config.yaml
hidden_size: 192
num_key_value_heads: 3
head_dim: 64
intermediate_size: 192
norm: "rmsnorm"
norm_eps: 1e-05
rope_theta: 18800.0
qk_norm: false
attn_scale: 0.125
init: "uniform"
learning_rate: 0.00991
lr_head: 0.00615
schedule: "wsd"
batch_tokens: 32768
train_tokens: 237600000
MLP neurons of a small language model. Each row is named by its layer, matrix (gate and up: input weights; down: output weights) and neuron, and shows model dimensions 0-191. Each number is 128 + 32 x the weight over its row's rms, rounded and kept within 0 to 255. Numbers have three digits each. A neuron's up and down rows have the sign that makes its largest values positive.
After each neuron's rows, "fires on" lists the tokens most often at its 100 highest values on Wikipedia text that the model never trained on.

L11.gate53:100128134121122143147094086135094115152061139110077127111097132100138135099105154160183102088188097074146109128113140156172123129099148120129129168058125077092145091107107116194084111186082085120108129127171173110182123120096134151201146201204161112063139118143141121144185108127100124100112142104126117161081089149145226136127085117103073115143129142164144126182096121194116152113124177133154130107089142123149076142145149132126135103131124191092098175081150112114150160108080168136140144044155219117130133171121131126127153131122133105101156118124165070101135117068178101143
L11.up53:115162135094127171139163151090103125179109085161099110120100110147158140130104128148124177174163083120132074143068077089123076136149121123147183211084092119163168125022141155158108118151125142161134089131166150178135122166150193126110154165134069143114154181101139067107173131124113117115145198111084157113129124089062096106117132176184101128097112170117075107096086120122151158165139132134125129070145135137131049139146080119165136158205114100108160123087154181127141172104107107169100130120087155117201184140140076126147140154142122110169107128155158138136169150084098135120
L11.down53:175116099127176113070096197136141148138161159090153102161169148121139181132171085101122125148100169119162135106088092135094217113126067140078158089152177119139116080042108107170070136130124126113111114176199106103150176159162117061104127121128152168123145145109143136164102140175134137119125151140157124133138106170157135132137102113187178156179116101110156167144081094166138089168093105115183102130225118122094056161075099154091150145085120131097085103155147159092139132142148103099118127155093167090171139119172098161129085110118059165127086092151157117114148129139091148149
fires on: "al", "is", "D", "p", "ad", "ic"

L2.gate74:102113134142138144092163160152093130079128063124116085160141144132154132091088159052180134100126103123109125158150106104146164115137139128124077106137162151116089166121091136100134151150105119178123114156157145122113085127202137157131125112099161141169127104148081168087098068151052100106113181145125136116055097124083157125159082180172135166155070131106152172120138171189123096128159156113138142089102165138085107075062190132149163147140191075091142042068111153130120193146145129155167179174125115080156119155137136121169095147111119097099106116120078115162146185169139165178
L2.up74:148103206134130161104138093136140179101125133207132094108128157086090130058105196047178172108095182122139137155098107169125132114149098163133156068085170124128152108130107119096140095173101121214116126100133121102117093108126131114071129104108090076159139079151163126084102121104108134167078108160174084152100129152099073092124142122114129148138098110111147143137118131106176150128111172134123160168094150111105133153156080155104059178210178127081134069110150079139114137160176142174169111176111123126127147114137129121156139168096107121117175174200158126161057145092099131147
L2.down74:155133130136081140175154099097084155087142141190118132118112131143168084122079155132102149168128156106181119154200159137093156103127112161143084140132104146166134166133159117039193087158116124126099103093160135146075129133128128145123158141124129133107125084174223148162122146122128145159111149125135127146142114124150135069152142154093146143090096131040131152198122123106101161127165197122160134142099116115154109121073177143147064051139100028176117129153158140073120115132207164127070123169094131104140149132219177121132166151093085139123123142129160108114130127132084093096
fires on: "ac", "ag", "com", "all", "li"

L5.gate90:100174066109126085089114169181114134093135119098092148098150145137154087155118184094123142063148148208099172065119127102125146151102134117101062132120181140077071043106120137102140132092096107166083094125141123164139152134141135122137097097135214119166100119152156130146121105144060160142146157151122101170129110188121141130121138124102128097101147114098167145157147111154123053099135067182122123151043163203167138108073112090119123115138140119119121166134134118135065124168121099138129072130124068121105112141111098098060168102102080089109145146099103173095194082097140114127
L5.up90:092143127104138074105153105105143120112122125138156196122116090126149144129104121148142143099051063224181147112128129088099062126123098097129148118078139135151157124155126177115119125143203115191099130093100143216109193121174075162105122123090173080126088115162122140082118138154070145131105116146154139171187108133145187150125120131075086160158153171072190146135176109129197166135102127192129126093195141165152071191101146082110150149133118133115098142144145136145147117114108109126123130131094086139125099113128125125099146160104074100051126087092079142122139080099128163117
L5.down90:114134127132110097099170170122090148149122128119149125214099103178147137206155127128140161120178071182091143087144204187136141117150149159100079085109078134152148080123133071123123071141091171146131228183155106109162108117126109114080125119129160192159088133136106162097112126147084138109129108133091158107102146116158102143154133144100145145098141148123093094183157107167190046088153102157118190130086200113133129123092135140110127056160126150152171143190185112140126136173089118156122136144133138172101169126138156155119131113161101065148144125156117106128141069080174134142
fires on: "t", "ov", "ec", "an ", "t ", "et"

L7.gate131:130131141131097061147061144122150147111118135124082089140127102088146172146166132090083112122099104145128107141108140140088089115141078155084092154099167068101140144151114124119155153147149104137129091111143175070167106086118109122183133099182109180110091088152133185194063191171113084126128138171114095109095068133135149054151159095146100118121189155152080101194142096125148146071114194126106185149096109150126087168101161224108154124146104109066123123132088137105121111099135158111143122112115149111080134080145135121128161061190132117156190103092145080141172136122157093141
L7.up131:122133137161132118106069139109068184127071120130093199186062137175162072128110094144144080109160095095150143118119110128073135093122135108128111169124164117072061163116098070136135122120110071149139110139169127115132122070091125095100156085146181128130132149139145100062135135123166156185146127100088179044181119112130109174147143178118115154110107134118120133116153095113075117038151101116159144212131109099167119128173114123166117100133139105139097107053135184154119147084069118131134153130155168147140122141103086154170162118126082153117104077173178098061125100141104140103
L7.down131:112152124148122095077126132144120204108163074125126162125106087219133125130095124122153170085144109122097119107174092106107113174106150065102148110086176144090109096144140156076100136168150130137134125121107099149192198085134096106069119186157094121183136114146121159107101131075124169176161141180128183144177111115103096200115143103204135140115093105185165151119138112052116094125158167128177123133173155114107096099134162054118091140123144121103110066096085150126122065137204118110103101145136104129133068132149162154139115123168136151062146117210123112148150119121130142125
fires on: "u", "ag", "is", "ic", "ap"

L2.gate80:124069123121133066160160115090078093187028190124123116140141151097083170076126108122116166077150130172132157093117172170168117138178146135157124126178140107065123165087164102189125141109151072134119143178127145098130156075055118119130185123138101123113138164138129145126155123163110121190133190099106060105168132175105132112094167115128121136126161107129202094123108112087137137110140137128074137082135105070144156163124156140128078163160121120083116093147115180076172160111103121066120071083169083143113135117161114081105090095173123111168152075181119116149121102102141145129
L2.up80:132121107105143066157102155190083084118008111117088059184153139083096141139143125147118160123171152187130146153134169088114148130149093136122116131088099121138092121043102104096078111101142157126155126149148157156165162038096166120094138178091149086107138084169108147081203111136056130133130196155142144075074098191109143116119157133145121122104120141099175087090146111137137117120144125168128127141140151090120105139132124171101090217123139128130114083136180167187131132081111114120143182106165075151170137127143108133097089139153115135126145157165120180098126118155138129162
L2.down80:099131147137134087125166115145070179123103088108072166136162150110165114177056102140107168138093119138105162095115125131095120142081090156145069147116179147146074152122152119129147134083166069122141123090163120185143108101158174127166140170112096096143144110084065108117153127122123131139199125163084149098129099109181114125106168124063137062172122162123118137116143178098073122136125169096150095137140148134153137103135134112137127067090133087120142071084154179129145100214162172125145194130077104101126127097147187162084113123144077092130148151127169202178101155084076179085
fires on: "an", "as", "af"

L6.gate72:089209139155045138063124151109160100110171111111148137073105133166184067153157144135140145142134145131075127133111161108065049139063085116107090100136172110145149104129079157099104104119151089084130156116168096106134088151123114132131122103114136083148142157083088129109173124106063165156161123125112116199112050135085146124103088175081102175183172140156108046126139157115117142160159134149184149112146108072154110117134150063151122129103186103102118117058083107126113160180134143126088105132161097162122158162116086124136111141141099106168117131116054099146133129140132103169
L6.up72:073187106129154151154173081091125173157130126088092114192112158136122104158107146114107118061132164127125188124148117189148133158116099104158098115099168128121075155070113091110087128158104103168156160125163171126080129175068142104109111144149177091086040136103095114062159071185120148191147066133095142108151124110147164117119138173127111147146118196147178075179135120134105143139165069131117073122120119113155115134171129125102115150153141099158130142100089141157092116062137154092108084101132121175124122096185122143107125100190060154143103078086141147131108136175165072150
L6.down72:112094177141144106114143189102132097150114144132082094157159168120145143125112082119091097168108116123112144144183136147150153154132176142106091124171138070150162135146095125128157099088101100147144074053056094112188091153120118181126147075224090125168147131112076094161112099068128131140169097117103145142147153099130093153106123109093137121132189136171103108128118096082134108171131187079111150104116121155137074110131147068084195146095102079122073177122123129164127092142123206133185095160131094165109119162128160126135142089178061114083127117125139107104166126120118227142
fires on: "t", "m", "i", "st", "f", "si"

L7.gate172:119136112125089127118127120122167152131098127118146169109126140137134053109067134118123176137147059142109147134188136075150162160120141117156122177096142099103115135166122052152159136106137180108127100072090174145133148148126112135097087099078130093096110097086112154040058066150127076154108119164142120096110200198131142145094119142187146147111129080073092200128153105121136174136148152119083199115124145132200106140164134166136165112077148153096115134155129158157117112090131095145091155161217111124148098150089105160135152143127118190100053108140192113147150100098166116131
L7.up172:188153101074141162106127122104122090116074145112112139136161120101107078163065140175120093110207094128059110104120156104147104095153144167139050180138165137108139144138138128186124089105054126125079191107151111145133135092061149130173167125155118126180106085096164087113107078145098136125102125199116121174166124131131148084130106128165163134148120096088151093136111077154128143133137152133097180122098059165111108095115146142127125099063132137168137121155136219096133088096068221140133136107146121171152144116147070146060140164166124092164109115112146109128091094100158146129
L7.down172:162125050164120096158093078107099178143097090154171085161119153120159138127086214110078155114142150120109127080105147093097108148171157157092107126140127163146169137100104112085174128061103179106164109140133159097172128110145118137135105157066168102082125179088120111062097142105166139117092023112100043100148150133190149124143155060156103098133130158127115090085184161122110099143138132139105083152176207176163148088098131167127112117153109117125143143158155116111135101135165119112121093164113071133142111152143107139130147116108139071101143069111154044110146120118144133159
fires on: "m", "C", "M", "'", "ou"

L10.gate104:171157107071061110076147067178118171119130148056121192103149124047149083079170169112107145085187096151134141137140122142075161145093124104126156161141173139133164100148118105171080114118108125105069126110073144145116132062103139154095121122147111147104091121150078117182132138175135065191168116143160112121174175129075173119088086148092183116085165127144105098080102141129129130167083099136094089139077151162065100162110083123118154135063161159128107125130098132110101164114120130142152093097135085097114116138129064107145105134136148082111117100062137136160191139156147120094
L10.up104:158076140124151162124116113189148127099092109103139155097084166054137154149061065119192057141152137079123134168154169131082130125142145154138136113074125141195121091116147099091095114098124099138129156106096162134116122087097042163164158126160150197180130151183114089157136146179135058105079117130112117138132128140139148106127084084106159090157102109144136097119056193163142117129145137128146084124097139140085127097116118122171114157117090165115086113159105106114159193132074106103132138122130140160125097152149077082127135198117082141071208117087107110094136165166115080171
L10.down104:078178158123164150121140112107103218143108114055111167081137161129087056114052127122127097119162167140156142146104141100027161151128122128118128135083146150129124124142132227117147126124148126105099117127105072097157134138139127142173161118096114136144106115195125101144162163147159140135139132123122100125167150130091072156148132169124156134124131113169183127141209192144141153122122114097107082130177233128118133118115156147096082170113101162165117154167119158166102151158144185121151123165140129129085190129178087105153102153135094111178125100101152139190136088176151076178
fires on: ".", "of ", "ber ", "t "

L10.gate163:148109163142087101127085065090133195068088124131075121070079138116133144115166111137138078134141125137142151077116120111100099107139153089084049049145075082143056093153081184131078114124118138150153122183084137131155129109126112124185165134128082077136100113113165139139106118172125176158047115158112175175087176122092160143113157150101125136154143110139136138134172119154138161107128107151165174134138093115148099090116111111154142081149161124132065110117157080143118146166105108205118134107165107144164144184101114165111100191050109180084145132120194140125119095128147158171
L10.up163:170131135143154156164134180118077139103077097109173136115085096138086065128107212079105154079132135138116112133097119170172189099129141151200117138123111169107161123135091126164110120088168057183102164125173135144098076184172146150091127132108121085125146111174162037075183123120116149121153089140160141206105167138121131028122108144125094119114114138133128195112082123118125082132128125163130159096191126122098176108114113150104146145148151112149127087143162169129061123151162219140170157112104125119102107148142131160115130110165080150135128129146167115178141112152166162150
L10.down163:126093145115114147149106109130143102197115140154140106126107120125153121087125112169167106081129107109095146157169112167075135072182162160106110158104143080117153112148110095144085129093156089167170081098135096132109183110145163137099129148132145080146148140114141168075105105149100152113109130181035058164173078133115081159127108164075200068180111078139113126165077137126067145166121129101091080152116093164093208159199132124112136128109062105155142135130068145138089184150168112165110161211145134118109118177150146079140160182162135118106126124085137143128116146148151160113
fires on: "os", "ag", "od", "g", "all", "li"

L7.gate67:089122131181022089152149154130151201143145022114102124114149136114166153130121076120108128125166121143136133151043216070082182087146123148090176141131116166152137136158133167107120128122152113127144064151100150136109086157141128131104105165129084120125133141140146135157166135151106166127167164156143122115061126153091149151132115127138077172103136188163088100155128203132176119179143146134161071119105146188125171177176134153141139112092115216104164111156137117143117150084188135150129142106140160164181106167110078104137152106180133147113159156116106144141106161145178144109
L7.up67:142105095067148130117175149161161197175124113101076133082129072097145109192050079101120140084132125106128159142130149087151085091113123135154161159121107094140165138159122107099094152102151127082189130092093116175093127106128126137136140108149105147135131131134114169136220110128153115178138143149105129097033146144147060112031096154112224127110145138175088093162129105153170159148132135127191179124120193176146115130110162061142122115090132062144163117132163136101151165135124121084159122117144140162103106161139139080194101120156098155142141071111154118150093102148115148122
L7.down67:130143129118106111090120132147154191108029110171098127173154119134140138166101115123135117155140102099180100127113136119139110166115123152111102090107121115181174076112117130087173118121120128122108110110132080127101205109162121166120116124150162128147129145178157136081114141151165176113106137122127166090086132146102106108169134147058051145100098098136137103101190090073155177099125124073129130150120164142099153123056131144077124140109117157077156157170066141137114105091145146089156107129094109152144080178186171113149131005082144114106148157162164021130157123102087084122
fires on: ",", "of ", "3", "9", "t "

L6.gate148:145089156144141099131087105107119118070056133099089144136121142076132207151130118112096162151141088104130061136122109127091181143136103115155135118115115138106098113126097137143092092135097079128129066098176182157096136102106174192103211133122035122115145109138114079128139144165119097134115144116065085119117143172107170130150184167188132153117162150096159182106109108158118107170131152102158109165107142089124111139150096157126151147092121151156150083120049145097094111180111097157119077147182082157137083168112090112157155114119129142116166095084188142173031079108100155132
L6.up148:139106155153138112088152094165130041111090190093171146150139119102167078138132146121115115145156201135126122105072157151136112116141136151123124171075130106097164161107104137187141076163160117095151130136154032134144153142121070102184144068156130093108142143128138098177160151115160117144128173105085142150165123084127162104141153166129129129134144118111095109101092090201142114097073167090127160231105121105100129120094169090168114073113151135155117150160088120114186143143057155146117103122157092154170126088159140159106178109103138128217158178163160122115126097110148093196
L6.down148:113153106113109109144190131104166130131130094151147102156125082148106040093150110120119056161092092107102079096145107104140147148166116155105119117118138162142091148130079173088094120142141195121153138161086091148143162081128160109163104121144115128118091090064056173124087115123157129086185127127134153103130103169116138096164113148057070123088086149163115160128212075153142117078165160072107149060063188106145156142131165056161112119162157132135130157092098162121158133151108162119118155107201125128116167067142137043134176135143161128104148106119121141103151116070103129118
fires on: "C", "R", "P", "M", "H"

L10.gate130:102125089194116161154150145131108129121116165103130162145125083131134103179129106154137150100134143099102098107169051129103159117115178135167110180107118135063143113120171120141120168166123111108137124128135099134083150128101103112195199149129171122157121122052120144122108155137106188149161121137159076148087160054156126112096131102090122080189087103126173099086151138168083113141130118155182147106077162121117123156075071066090135155108162132137103173134140136080162149165094073198134103144092116087081152184132142160099148196073155113217110136082120159110065100123160117143
L10.up130:096147168132103125076166076164066149133147105091119140162055110126137139110170098116077119138097166188134115132137107132184073180096103125112080160093111125098136109080131164133145131043147172115140127117105133139090193119054103147139116104080064093124243161090158134150066108093130125063092149153160108110072092114154144165131096110077117118098118101087150115156130117162135159151130129148166162113146119128064132057143174093070174088136128125108159161158125126164151125082095101112100118091123126151164105141141148100113156135126075154109104131078101075148103120075111152150
L10.down130:178103139175123135113094124119107184100133107119142127165182111137164164193124125128115173156095073152073129094112150140051107144148155091096139134084104187137142110133153110182147168134140166187118140183180150092156145129102146162170138110097189182081120069126124132137139174161182144091116102165108163093151095119095130103127179161176166190133115062110111148118132062132167110167117132111134108113177081064127154134159133168111145165155100126146164113128167126097098083192080146079136104182150145107095190102114130136170165039124139127127177079143142140108113086121145094153
fires on: "e", "et", "at", "t", "d"

L5.gate127:194130137186155101104115155127139110119166144111118098104174088049141103060058121167172089062130056122149120110149132085102131118123115144153187165148101118126132148132082133108113100075190148160118126064141069156066124145133156133191193193121175198107124090094192104121139156052105142074107128140130150121118140133112103110065151131141133109124108144155160086128097132096117083095129094171200154161054142161128131154129140096127110100095119171114111177164164124095140085150145129164138135158132175116113166107163146121115150156177110143124102121098120153141146117146143196179
L5.up127:108075198136155133220143127130114123140108156163111124124184169171149134120143136122111065139137089150153117137169084117100096111152151169135113077177101106129182122114138116114125132139089191145131183135167071190067152101160108081125124048066100159051116102152150163171171153110105112110073109164116075130197141128124117090173132172149138089108149096151143107143112088109174117164104081110150150170150106106156092129097144180162090116106099078085133183166141142126144107147144152142120144191113180115079154085184089166155132106153158162101151162165090098105137116117157143102
L5.down127:128161125167132070127105087200166091173136136075099086091135160107163085107116129118154150176071114164128179140119134184127141138098137086120148106077143147038149069119171106078128098146124072089109109153147076156148129152178182143129171126105076105123149147135119072106127119106133085130132113171153137085138152140101240156076129126104095170140192126153103105117165104123108128189157133148158178100132127166125172142162168119116100145111136139113154150081167080083124145161087152212119122118126122109127190104138077187183132149165176114117127138115101169117106161145107127081
fires on: "e", "h", "os", "id", "ag", "at "

L4.gate106:123091133124175156142101149149093087124122092144107110108096087151110093139123139189226091141115182146115111156158115123122105153072085123096124109125125134116051104220056124147136183131111104140155140123173130090087135104143108130162103094148143071151020117143139123097196112095117108108097098124144059098173122126130138166163066085113153160102116099109108094146112086138136095196097189174133181126079167106159129169064119161165167106151118092087112122124134084121113215176149135123132094151107134145076138101163118125103143089107106129114130141109164112136120091132170109089
L4.up106:100095172041122166093091126084130103134115162157180086165162155103142147154075134142125114166141123132128115093141106103103137098070151128103117165134196166168119080106123166100153192125153106175098156112204140134126118129108152146127151152184115138107134160102157114140116121096120139170183071165152126132115079157162129116079157108093045181136133197099148107146105069121091085075145183118125101096097143126121136208085149111164124150072130125146103178148121106087153121077073141167103190115142134129072089085152132136081126052103129102164112101126134108092155180112086146137
L4.down106:141099102108141138136117174128177159062124102143156137136129146118137100210107141100143140094113146163015106044106113097170169155143099143103142106122101112081135167144120165128146150118156162103153111081125185159130081072082142196138134097169157142111146124114116131143151103079155163169153136081078187128154119123119100121211148127061174153101141164155131099082121129110100125110175116121110145100117087120126084129163154098127139105167118109104102076099139144136106208106106115127121101114202140144148148175153087155067094135084134135139070112102211092145139130136069178163
fires on: "p", "m", "un", "in", "ti", "re"

L5.gate1:140117151076151105129113048169181133112066168149146155082107114106165173123129129122172107151184130169054112104107134124128117150140115109111079176173123117139059121144171077105131133133155139090135106080176080120096136148084079150121194111176094104094121088121101157088147137074165140155127123114121110186179135148183150131105162168131139210106136148132082051108141101174065147097048117105148100112095106150170098140138129091075133115146046140126111114081127116136089113104116124091147088121153126140086137149063197119137160072116127128116142106094165158157140086135134157156
L5.up1:119087125099126144119138090127141138112158113133175117116134125094113133086154093091154169106096086119174116123125086101100139112132118107111153143142160139121128160178123145154131157113147143211119088121142154153161088058086159108160090141143112058139102108171105155123166135125133106139099138181101149119156119088102159178134055187112114141080126064130155173111082177128182073090105145163113131141054122154170075178089093113146171105094099169156080122176112117139153119052082157176111139158158134153126021126110170123135093107122213170108160133091147168120188102102074127151
L5.down1:103087131104094169105188041121144166114115137123127052140123148131136109103111161141102106094153134185107099104154140130128158095114093114181092124144098087086160131131157116116124143123117151153146150123131102150097113164097151164163163125134087116158166146151093105087126087147109153084133085130150141186110085136089138105232054151128129145172109148129126100082193063108114106202091115126162179153116126118101143120141113063089151116141086220156105141140082184205141187162057104084153113147150101136155148085139133084072122137104132104148104142062098132149111129090124093109
fires on: "r", "s", "re", "A", "g", "p"

L6.gate63:139145098140145140100175146169094116131111124223186115131077119142166107142147096136134125100127126112126123179136114089074141110122143160091093161134163181145109102109081156098088104171104138071085087077077104169121156140154147117155117160100112094111081145139163220160108123078156131050085132119143136150113156114098133159066121135101152130132108120091121131104078151143106148096115129034081109100147151167061110155134133155135038124145161136162150105136071155124096069075097057151145129100131161097082064178136166128176133082130191146130163113100154133117086128118104137129
L6.up63:120179152135157184122149126196123165127136168206127153155082120095147137156154187124085158051188093198092160117047110120089121135137171144092107137146154134194158094136113142161124161160127193101068097142120094063114135206157101100128127130150132150110071153086106145121144126154174123135160099126066151131089118117168159103132185144153111168116141117082108128179107174099097163132122055142115153145122117196107090166093087183135165130147078129160124157140095163105092150112182079105086083115110143098090124121175129123169127079108140128128120147115155123074123136141105126143
L6.down63:074163122087142145160146125181125146149145148184107141142158106136157124138162097100148173185130176113130125131158098131118129089122146112065112106128123086132105180134092149137144116136109157179148138130150157049067170165114126117067105135134137157146072134136123111109085099118154165176133117097120111139188151089137087087128097145122169104087131131081181135106096162069104129108124143111114092152200022133168110107113072127148094132152088106106152082109111134117163052062087077200132154143126141065142107119185112148141155106133142142152162135119075127090176141213082099183
fires on: "on", "s", "e ", "tion", "m", "on "

L11.gate77:119161150207126109107132160094125153159102146026178139143150138148145101117136156156169126128121197150121129147104126157119148085158106129111118123172110127104118184149072130033129113115147156157088116174089196083179180148129153141089130162111177118127128101193101144208151080118132121176190071118145106109141118129156167058122128161109097129101132173125124115188137178160142118160175124111154166088108129184129119140090090118150158140102098119156130134125072174123057110144112153126123165078133111136181181147170165131088191181122123103103110129131169111125138113074153132182
L11.up77:100100129132084139073189121118117135144057114064126141133155216100132065096106102117108112073078120140146121198181117138172173135089107137122076078120099175092114180119161106186096110156175120165123112113113154110139104160115164133133098140152073154124111073071115143117079112129170139122109124100125149138126113079156188137150131076115146136167145099122164102098154135131129086144152118106134152146159126144053117084142147119093061150113100158108144101123147101113110123073105135122195123117124163053131184151104143078064195131136092196137121055098158124086076133148087113123
L11.down77:146099116108126119115072119161065135157168074165140144171126024141113109138104125114133178148142128112148135131139139155108100127089179093132151166133157145136108141121147089047158124122097146112127134121111135100173163125150146145163105079226076153126125157135103126168120087054175100041084090093115119058100169085112088102109156143184153192153117158105120165178167101108150055123172164121104060089122169118166104163129113145112160100150161130070140143159129094148133160120118112119128066143095119179121115148155164137136094169133114146144051156140134108186123096092123131150
fires on: "f", "ex", "p", "st"

L7.gate90:079140145157096086137085138173171106119108153084124082098102180152086099118095123098112079118171125165086189186133151150155114088158074136169118120103145153083080165135121143150120147131130114075153095104139122114130088108079050090159143188124054119140175106165099150118127152179123108116186173129084105089137125170140083114073175118110106123172126189164142101132159129129136134083090172078101126172116109110106141148103105129094149075127147157089094130099065133126108114095116132159118090224186108145123122143135133158118076105125131122175150104138140178116173144075127208190
L7.up90:111137162089116127139085112137070114117056099072129197144159108119160115172086119074156121156147126192116151041108078125099151234140156124134099171125168183144080190162101133155121157139125176082153130057166090122148143144121148145147104142140158117117143057079163166165114130147100082083105138125106121137130124161133187125149142188076147176080156149132076110134133109141137083123157166141080086153120119130124127112074130120153126145129118162105229107142117157166074159122114111132145151205129125108156084131086127126127072086141171157149153135116115135075116098118106113148
L7.down90:131120093135126108120107217128074088130170104072059092076133129164147119103082171100171105070183089111139099191118124124129154135106135149130140095120216140116129143142128125091129129104151126156146077181177070169152149122138145141126133167107145081171084149158136160150114142121076130048122136100180128116139076125100125112139134168119158151143155059116128177135118191142146150137092119076141183132157095176173133111130141107177106091091144125139088147159084139138138127147148161127070141100115180105085125075102152100145141107145057137172196131122158113187071083121106087069
fires on: "P", "as", "F", "L", "f", "l"

L4.gate167:168133123099085113104134086166097140094139098144147152158069108178146108088120142142134102064132155148078165117073132106133155186123113081152125103145193131121132116119093135137134126066122113120044101123142075099100143088079166121124146103141126137140146147121091145165153165160151150152158143133081138162154122149141188098064083145072127070107159136104097132182084129121131065093143128114078106149082162098177155071125122148130116141182169142092107172126081082116167073129194144082192141095144084096082153191104146167056129163119056099166144160158134145152095088151109129120
L4.up167:124155184152120113166114068117170143157174127180099127121100116103114111116152141163089136063102124135135172075073142108139187120127122105135084165123114125138137141188120207099172079122125105133147085136162119141089130111079129130196105090138177117150157097133108180111152189101140133122109098128155074153148131112142167157110104147147160151130090147171159134121138147156122096088114174066112096150152085135115101116112062166079090145065084189124108126131146199113152079154111135118129150198113152120072144167084094054108140071118148193114094079118128100121096206163096181131
L4.down167:134132122165071154096139133053116112084160121123106125118097143122214098114163116085119119126112156114145086140112145071107105134105160166139081065131191089121086115102150121108068200159106119098115163167150069120097081124128136064087128120176129056129163127138111236101133120168145175140143129120138181108156226179127147114154153143136178154109154120143149108112091101112148133152144112137124174142164178150154112165053090115141108150168087132159167095173144120113129087090143152169123131182116137166149121156088141153156140126137133113113128039126162116191140090119167142118
fires on: "b", "f", "n ", "an ", "t "

L2.gate140:159087122144140156117147143137126137067129125148149112173133128094125096098105122141088120154163136130120092160165114139167102185101196169107116113054076104180117094128148119099132098169119165063111126089140100130076147131092095122158082085169118131094115136107195140152051130115082129086157090164097159133129137101183163143100086141205102132140116068110093094097120181113118152139177055124086183167131115092091185173189107109178118180102123130074092154145170133159141063146109106165131127145179173077127136192184148186126148146161139139120124168180116162122133133117131150124
L2.up140:109110120111068150168071136154083094131088179150178089133154114156099132086103191124122184085124127117109079119114162162152093112112128106185138133108051168133163137151173117138128151110107169125118095174199076119131150153126100110124096108157126062120111094186138107146158163100136106150104119138111180099114058142130080140150155127144127158111158118152142099119119137051168124125160196097141145122179167152148130153165112102182083173150092126114152197091117113078162120146119161121146092091109150139103102065117125100093146134127172217170101166116107072105132139025137132162
L2.down140:107165096165119107155116167097163117120135123088109183107142135093152122136141133150066106173165159064125139124114084078105074115114190069147065135078111156117111167133120125105103152127203164144148117123068095128085043210139121137115137121123145127114122164099141102147074128178129132166130193189121129150136161172142145129058099168116157092134145153136112148131079101147142127126096097144137165172126145165101109139153132099109098104131148157090149154131140114197099095168140094141092127141138106050135172133098232172176115101150148138081130109163102179120126160140032106145
fires on: "ol", "en", "e", "ist", "es", "h"

L10.gate152:059179139128177108118136142148163109141138158135108146112039142085157121153119202112082087123126101147120146158147154064093159210079158133113131180106164179116084143087151129121144149138156100100100106074134120120163131137171101081178171121130158115117079128147186193122139133126105094151101166089122115091162129092104192120114086181099122124116141068146071106115096114125125160083114130168085133175087108155134130130087093079105123093182054141142079125108159205163121172099142086117096134115166115087082083134138070115156069130150149146155091096106170125100119118137160117107
L10.up152:154157092124146184120147128140129133177132161137140117127068147107143136197116174063141114155119103072066070151125117073088150095112158137095130099151141155191133125150099073156131111099095155104113082079116094080091121074143094137142082096097167112115128072128070115082157152170114184127102085093127146062101102085056158096136189118204146089129165071089108146182123136122140160185149140108149117090128149144112125143124169121097072119141093196152082097042161165076154066135129129163151114114121129155089128152107132129115150127176139126137112098152103140157160089115145147101
L10.down152:085215123133111140103161156172110145129144099176122188134174111164110170224130103103094098181132114089182097115183185152144123133161158143132121139140091160110134095184066138157152139131133124170130085068106124107098111127121085105170078127168130170126111098114136085142139155123134147124087076093064171120152105071204092103113177186173094144108128135089131138167120077075136137097102084156179173117081131119130179161112168165163095080148094143126122140148111122153121090142121103145143086172087118122193125136159085156070158164148147091141116137135080135136184161144102122149
fires on: "t ", "e ", "on ", "ame ", "ember ", "er "

L6.gate34:151159125088089109179138091117091107125143165165113102125131085216112089124100145105121139146134104132076116102118165171102190068096162160116081125084169134122181143117170156096125124161155169089209112090138091115198107131081093136147089081096144151104125089135141086071134176158172183097133100106128099129081167137123112101121166159138130146097097140099123157106175139126144080150074050118162097138089105153164132154132137137114123089167143103087079193090135123124126142082120118171142122169163105097131092163153061073106140147139105163096202115131163137132058118137195146112
L6.up34:130142098128119065126153055157140070125134085154192114172171077115097134135098149057107155073122120104076116095141112167095166107110098115116102107127172117218177124113114186138127137106144114145111125061184100091053119161139109124120142141131142173116110135174103138162132125191112104153149130151131080115158107168132169152150124114092106144133134119107129078078097128122141143119182113154119157116164101155114179162184196125084098063070122093214164096127157102123165192143141169140130148096066150093139196102175142103149155153142177155113112090102131113119111083168125134151
L6.down34:117127169110087070152197116101158158074117071177159137110166149134155084092079102127083113149101101119111097133132137158140099108109152141091104164123057153145085081170121077107120125143146141094147125157081128110107134144125065104157194138205207107109151124125138118114126098132167181102122113078117136142032102176126160119137153081150186176098160148113156130132131139163124042098105047079138178169142178176113086087092162114171110145179151075080127146126157099176137184159196163111133129130110113143133097141105127161125140120145111100137136139139163142153105124135140171139
fires on: " ", "'", "m", "im", "e "